MLP neurons of a small language model. Each row is named by its layer, matrix (gate and up: input weights) and neuron, and shows model dimensions 0-191. Each number is 500 + 25 x the weight over its row's rms, rounded and kept within 0 to 999. Numbers have three digits each. A neuron's up and down rows have the sign that makes its largest values positive.
Before each neuron's rows, "fires on" lists the tokens most often at its 100 highest values on Wikipedia text that the model never trained on.

fires on: " has", " had", "p", " have"
L5.gate116:484502531534519515493487507540510493491510455483529532445501531497532510539514478489488493507521507498482503512517477496451552500497505476509460547453502477492518499499525451522507523489477477514520490531499476566491495480551475486495546498512493504474513479464475498557525480481496497540531527478499496461509491513456539523513529467492483490541537529476490462493471511490495523450506478480518537529509476480512482447506473481471543487435517477528457507488487471503496523506491493532503468496464522490487533464538525488476532512494540510494512507511509513509501528504439469518
L5.up116:497498526491502532549502471497505477539508479528504508487488514471484519492509492513508450525488495508473488498487488505459534545478485503528483486476468489487491538511485449537494521459474477510540488511499507465467517503512534511503502523525516550477501517492489549557522508464524486525455496461512500497442466521501471513486483502504512506525541479443479529485523521475503517499521501449531530502482466461492483465494490499510505517498501532505465523480514549501512492494487505465495524490507484483546492498556499564486482522492458568538480476515509555479508550502450500506

fires on: "a", "ap", "f", "ion", "ost", "ew"
L5.gate36:507493513477460504529478519509488548522509518495517536510533470486520484452497556470480445463521476480524500501455535529520528480485495506513495517501491494460491500513508477505504465485491485495495448509494508500513492518465499528485466486493515482490520466547467531506479521497536476535533506518481468477518508483482506484472517453459503498535487500490539497508442479475468495517477499506526491533578506488506494499505523485503489532524477465523498528528530518504512495525474486511447571479488521536515486505516560529447500486442510556514525496508498474537527498481515498525
L5.up36:467464498492497484503505465492520495545520501534512531575546491456493523481486533469508456519481506517486478451498537506476521509516511476497520532552492516508497474486498545496498469506494499493530475432535486491506510532520492513477451454490536488507508505533506518469515542510485493488555486515481481527511497473510486495476519513496485503508479504505518465466470503474484468478478532505490520512489505492477524469515468508500497484523517504490477478507517431501483546475448488456501460496497503491472520489475523473472530525489494491552521523474474481572544536469495540507

fires on: "p", "im", "el", "it", "rom"
L5.gate423:508544495468507466496470537503496505504529504477499504488497485520488522519546493491523495467524493454492487539497480515474500497494474518491448505463506471467536490501522435488474537514514505523535484525469437497577465536552525510485478482477518446509501465514474505488482505525535502454505518540483517489485457465470522510531481549451500467527527489513516495541498514523505481491510500532527484486526457524513490503513450489494521543471500476542519480482467489480504518519513476492520475478508490506507518475522496497502503525505475526474559460541522491500518513522461498496
L5.up423:509495488491507506490456476467524448571504481474497466517522539524518523483528523483503523541486517508450479488453496511513527480517487502501540512473520497457481518462483508535512456485511492506483521452505493513497532520536529517523474502495512445497541473508459549466483515465491494516500494516475459488530544474501555508511515512466548500489504546511532514460515505513480535479546480508532504527496468495510476494504516509460533556505526484516516495497468509556481511500448490516472504510479481537482540480488477486521523486524444503471498512487510529508504495469493488511

fires on: "b", "ut", "own", "um", " b", " B"
L5.gate259:523484478474530575520505503514482536489503540475506473492482541505499489471511523516491444481495493468483539535526491509532553506488470519501494492521430475481544507511527522518467498458518467501517508484486488536505477493505519491521511513523497545480483466477456479452521546516478518563480513470460508478509486493446473517498497480508504515504490527544516510452470510515539469515508483524532519499555484541507498483495492523497551496536508502481490488492497503487445523521528497456493493515524471518532521494469506466504466499517483509536470496534489518470496490502456490479
L5.up259:501522493473521493507493547528509532495516500530516483454498555515460493492515534521519493512516487503530517503500503461496490525451514509498496482524448496489503491480498533490477497448469501483531507516533508487483532489504438500488541513539516478527492502491527454495505503501483462519459472522457554525460512463491512482490525469493489499511488540503534474476484511501465472509513509449513518491512516516499507501469438486507492489504519470491524492597500535499467519515507509493526515515475466528478515503510503526473481507447496490518482516468489531573512438506492541504

fires on: " It", "it", "ect", "y", "op", "ip"
L5.gate193:467520503486528539552515475517483494515459483500516510488473502492499509473519545495494475486503467500521468466482536509505524517491525495525507480539525494456482471550516522486485485491505505553491511457463548499522519508476488508487497490513510480511566487513536508522506485488503455493512475477499508542541558486500472500459478527507510535477500526483539480520477484514534528505486490513521571497506528479520475506490470487530463490468514536561478527478495477467477507490520522473494522483503527448524504527504514451462487476510481535504495490555489475484556450507496478487
L5.up193:511491503519447558494509492511527505491497478471502510493483553465532474463489543495466468425529465509508462502413524487514517523518496500488506501492540468510522489517496521482494473510500518512474481467482540494506524471519504501480468523494506503503512499534470502510469496481504506495492519486550488503504524504484540469496489507506517474454507495478488470472445509508495504500523474490478554521563488516501482485484502452513486485473506447513449509505491475497480481516551500465491527509486535539508507498474509501485463531485535486484476512513515502578526532520477550507

fires on: "m", "i", "N", "5", "2", "6"
L5.gate347:512504497489514487490514513514524522492477544479509557476483480529547497509516477511527446522498541538484534555478512491509529509461486526480535476483473488491485522482504497497467490523472470480496486453530529493514446493471512473500544480434499477516474485428522472472517510514511508482513498515490512505514504521464476502486476505514460511504494470479512505491501486510579508482520496475490489507501511518530473468486547530471527516473499535473521476513476478427541510485490485503495517514434505553508498519508508519469504516478503478484501446522502511504476525468525504458
L5.up347:521509496452533487501477554568504499471495532511516515480516489524518524523483478516495513444517537500486491555497502567532499497504457499488486486450503561510486541523513480488488475525530470478517522495523524471517455516506508528491467525451524468520485454502513548501512500560513515468542523510497488492514520510484515477501480523527475525492505502507499478528458517512487503495513494515531488521503502498533497497445537529488509487490484519498520547506498457503514515508477524554537539493502511506483481548513478540496507513519501544512502471533462504525484483443503487466

fires on: "it", "h", "y", "r", "ife", "p"
L5.gate424:544478527483495545517512496474526514513460556548540505474500540428513518460510542498519482476518522520493519553536503456481543490494484501506483484499518491514514505498502499463472534462493482491495505536506512516522543502454482537474488492478490516477507471495507530541523526522482514501518517500492466485452509475528509504495494494519530499485534529493510495484501497487489502493537492570490519512469445494513485498463471538483491485438530485508471486515510504484499569465512500528446485506524497531519497502521505478482476549466473493513480522530474501446485505512507463508
L5.up424:528526511510470503474492513483521518500509489453474475435508514448514525432490554516517561514525478492477560465491532511446500467516521480494469483499538507483428514452532513456511523518540522476508513479482473483498454502471508480483484471506490479478529494504542502510490469500446519507528503518533479479472509486527549509495502548506474514472500507506491502503497475516512557484504464534473535534500498496502509465475457508476530502473539484525496532501490537494499536488498465490491502507505521548499501467493497476478493486514539516503498491533503490522521514477492508482

fires on: "in", "is", "al", "um", "or", "us"
L5.gate210:496485484501486501484477518518505524489540492470514503495492493515507487481504465554489543522485501492514547518498545520493463511567521550429531506490519553498537493485486478496510508546547498504549519529501524509493477489526528480490411502520527549478502475485501475501524495546495549472506501474524510520506509449472502517515484526497494496484515498495480481483507488539503454531472473506526516489505513472457507478539488531537476459481504495490504580506511476476518506527494501509490523488498487494501484474504490489533478537485477528428500482493483495517484509494471474521
L5.up210:523499486512498552485495504466469505475509484475504470503503482501475450498475505481506497500515486503547524493525489531522502509568528529486544523474524517473490551499454495486528481499517500475487543470538527537471480507456521493503479533546517533494509476485479487486536499553485480520492529541487482520538502509491528521490523526526484521494522486511556477483509477510503466494483505496501475497498461469484520478513527510452548521506490499525459514544516483465491494532528524507467570545516482494508514471510497488464538551530491541494478474473501499479465512475472450484

fires on: " B", "ob", "ig", " V"
L5.gate319:504504483471456473531510503546522508471466503507493551491513482467499502520480494478481518515513524444461505522486495507515482490488553512457470486486500467474486517510519511549495470503537501457493476491491498510517528480495536521463512507535506496508509488481510500480523499533514442485473477487486475517484517503487482486485494530504527513565462557522506445521537487511503476464531486477509448498499461487513473509506482512496505521524541523501476477443461564483470505504498507547511530530540470487540491478535529477491448522486442490515514506533478480526514525501500503469
L5.up319:513504497488490468521516528495507530516497489517463529504506537494478494489487492451457518543498453457461492529522507479510489476500479489479482513521485477519526485504504503518505482496485523492480537498465497497484507478512448505468460514545494517523486498452497473470490480544508474477511486470499491456529514499455510478499501483458520555500485495527511486534509500478525490509482492535480507500529473513509512521522472476502502482532506478520490527499471539442507491530527471550550511491542451498512493549483496514543490555510539499517493575528450504515476488497572544516

fires on: "N", " m", " h", " f", " k", "m"
L5.gate39:497520499460505481533523485458474530510536527520476472541512480430527494518540523511516504502511534499468507556491515474495490504519511534462505480460490492477525507490472469530485492455501513499510491483505493488510524512517560519501528456539487577515517483521476515493497544489490467541486485511486510507502545477494461530502498510458476489480481461490469495519464529555526534493536522513501519444520494491481490505522510506471495487511509467472474487521494501482490529529489537548462544503511520526495499462516517538543519461500496469491544499519493490505539496468472470494
L5.up39:554524498500475483502496529487528504497455464511501521504502470540488543488478486554504452489507474553505473544509490475506502461481486479491494467500491521480494513464538490442522488501522526484486503496549491503469532513514454509501553497526531488483482487485525454498463529470450492508509504490525520494526489485464504488464489545503463487525516526480498523513494486562475559482510472497520474521496491475494504529487522514491509470517529520495446527539538487508510525548470512515503531529506497493476498541510552541503479490501544454499527479476480486518514531500541488478

fires on: " b", "ome", "l", "b", "any"
L5.gate410:506499565513468495523514526544523500519435520491454487519493524488512545513534550541507493459492530484498505501499504514489518476479491524531477486550458445460461502488484475510466547490503489460506487513465474513484478514534505480488520505492487466484522508485531490514529519499476510486511506490531449476506477476497472513507523482488519517500504500512506465478546489523474423526531471482481479519540538499514511506459459470501534478479547524457520519485491494475454493489469529476491449504499521500519554512498483504486512499469489492505465481497527508514452501522476502527
L5.up410:524516458540476504504509524516516536548488486496518545493541523502468535508518510516483473495508494515470491514476480502496498521577505492488481517496502515475513509500483491508465528452535473480516508450475482515492489486500495500535451503475478515524473508501499510497477546549499517504461505459482513495530476497509513525505522513473494513440458504522517470435526502506537490504525446534504509510492501515546492484512527525528543488504495496507487513518444504495531487482496514480525508448440469492498544491423506503494502465506483522466504550508487449531511528534494502522

fires on: "inal", "ar", "ul", "ru", "u", "iv"
L5.gate359:477487504513457475490483514456547514501490512496516486521430486519434535504519508494502492463534544527443489484464478472492525451491490466442480523469489499496495511521501507521516540469520500504521455488483497527474508530498515527462513463486475499536514526455526467505500457501526562537518480475506487489500507505475484530528502546542483500492479523524516507528515446490505475506471508497435522493515461487480459504473493510524510500506504545506467479543555480533523506505479480504494465521501507463528508523546503515514523502507521507471514516470502521484502473510494507495
L5.up359:510499479506490498525473511523491515484542522500471478542508443541460487500510490519510516501496478538488503500454474477491488496534517513477533476497518507462493463555508521538495502517488492536466533477538503541481526467507442486479536514528501508531530505532522495465533508492488525494575493503457489519465516458535498481487507487515453512483494480504486484463500480503533477477519497523511495466519521502466502466526552462519547536515476517544495483480504499515549486525471544486475465505514483533476535447495507486531503515488510515448514528461518488511503509497466530497

fires on: "in", "un", "et", "ed", "ang"
L5.gate482:467503492489491524476467463470465511495507525484484535524491504506522496493499455448472508501441501531473486444470479476506493490517512515531495542545503526516515503525531533484506470527479488477479520488525494514533474504479504496508456498479516510470539500481465499515494533502518490496497521460490446470502469459494509488472467517492494492501500490473537461522551431509524488513497508535449488488520492518555480519547479488502553451518433447515471496530490523475521507486492527482505516498509517519488483516480536504477493463495511520494486514512545492485446524455515492497
L5.up482:498499487560518493445467497507508505488516497490474530508493498499517488492475491496495512502510475509496503508522491502519445513527533522488507492450457553534490514557531517495548460496504513496476501490514480472505483520513494502508479520501490496505491494466463515543485512485502485445481446482499523497521528492524540502499495499509496520490476520490518533536558433524488525491521506470489497482507488495461488516513448535450566541557469496502486456510529489521481481490526497517528532487508528509483529494520513474503504524516503499447522573523530521507492555445500485494

fires on: "ion", "ew", "ation", "e", "ame"
L5.gate219:478543498531496538526461482501501490466484470510512547528467533489529504486490481481472467497508504480482491466519527528493513498500548533500502524529558466520511499507515521513513530546532522485510506495493436465449550480494478500445492490512518517498467519495438505475480526511514484503518479491505469458535504463499459518498520525506503494505488491490481492517477486441476477480513441524494510504488466461518503485518486472542473464499543497506507520460538509496501571534516498503503490489518487500566541462501508490518512532477517528513540528517520503533508493518529498498
L5.up219:489527480526515525544482540528492480453477448509533528502541487482482474494452477492451501502467502506500507473497486488518516466536523538538493519494478520539479575489509500479496500553498532472523503516454479496495507448471441512468473517543517480521525495523454520483478539501470524472476485536485458471548532485493504486487489471518474484531473495490468490542488516514513469489474487506512482503501526482510505519490496516497428507487537508488474523458526489473541540481495507511523502475496503498466522504503535502506446474482527533500505492533485481526505490505522496501

fires on: "-", "ch", "ed", "un", "re", "iv"
L5.gate430:471547526463498514475463463512493500522504491494467487537510485544484530476485508536521482461497514527512538517504439513555497508506509515514490527493460511481520531530509456480483512477476490516499490504482502501491517478527509460505460517536493546478509471508504485542499498464492524523493494455482475507482492480532506519502474512504537513545490464510480518482507556510545501512554487535492510475464528520506478523488496494441517494497485523473478529498499507538569529521568467503517563507546528501527493481516486507528490517490492499454494503544482524539461500492512496479
L5.up430:487459490496543503528513459492503509505507511503505519485498507523565496522495498507503515552513441501544520512484518525510509498517505496484463484460476485492442500468474524531547485474456486498462523483483481515541490520512464483512490526514490534506457516466507476503507507454505523524498482457538503524489488485478472524474513473477491455534528528512462524452510477520488464461537545480454499543515467544487513485512476494485468482499494510489499520431492477467521504512468533459532505497481532492510523535492475493511513530493472548478483535489504535522475518500523534519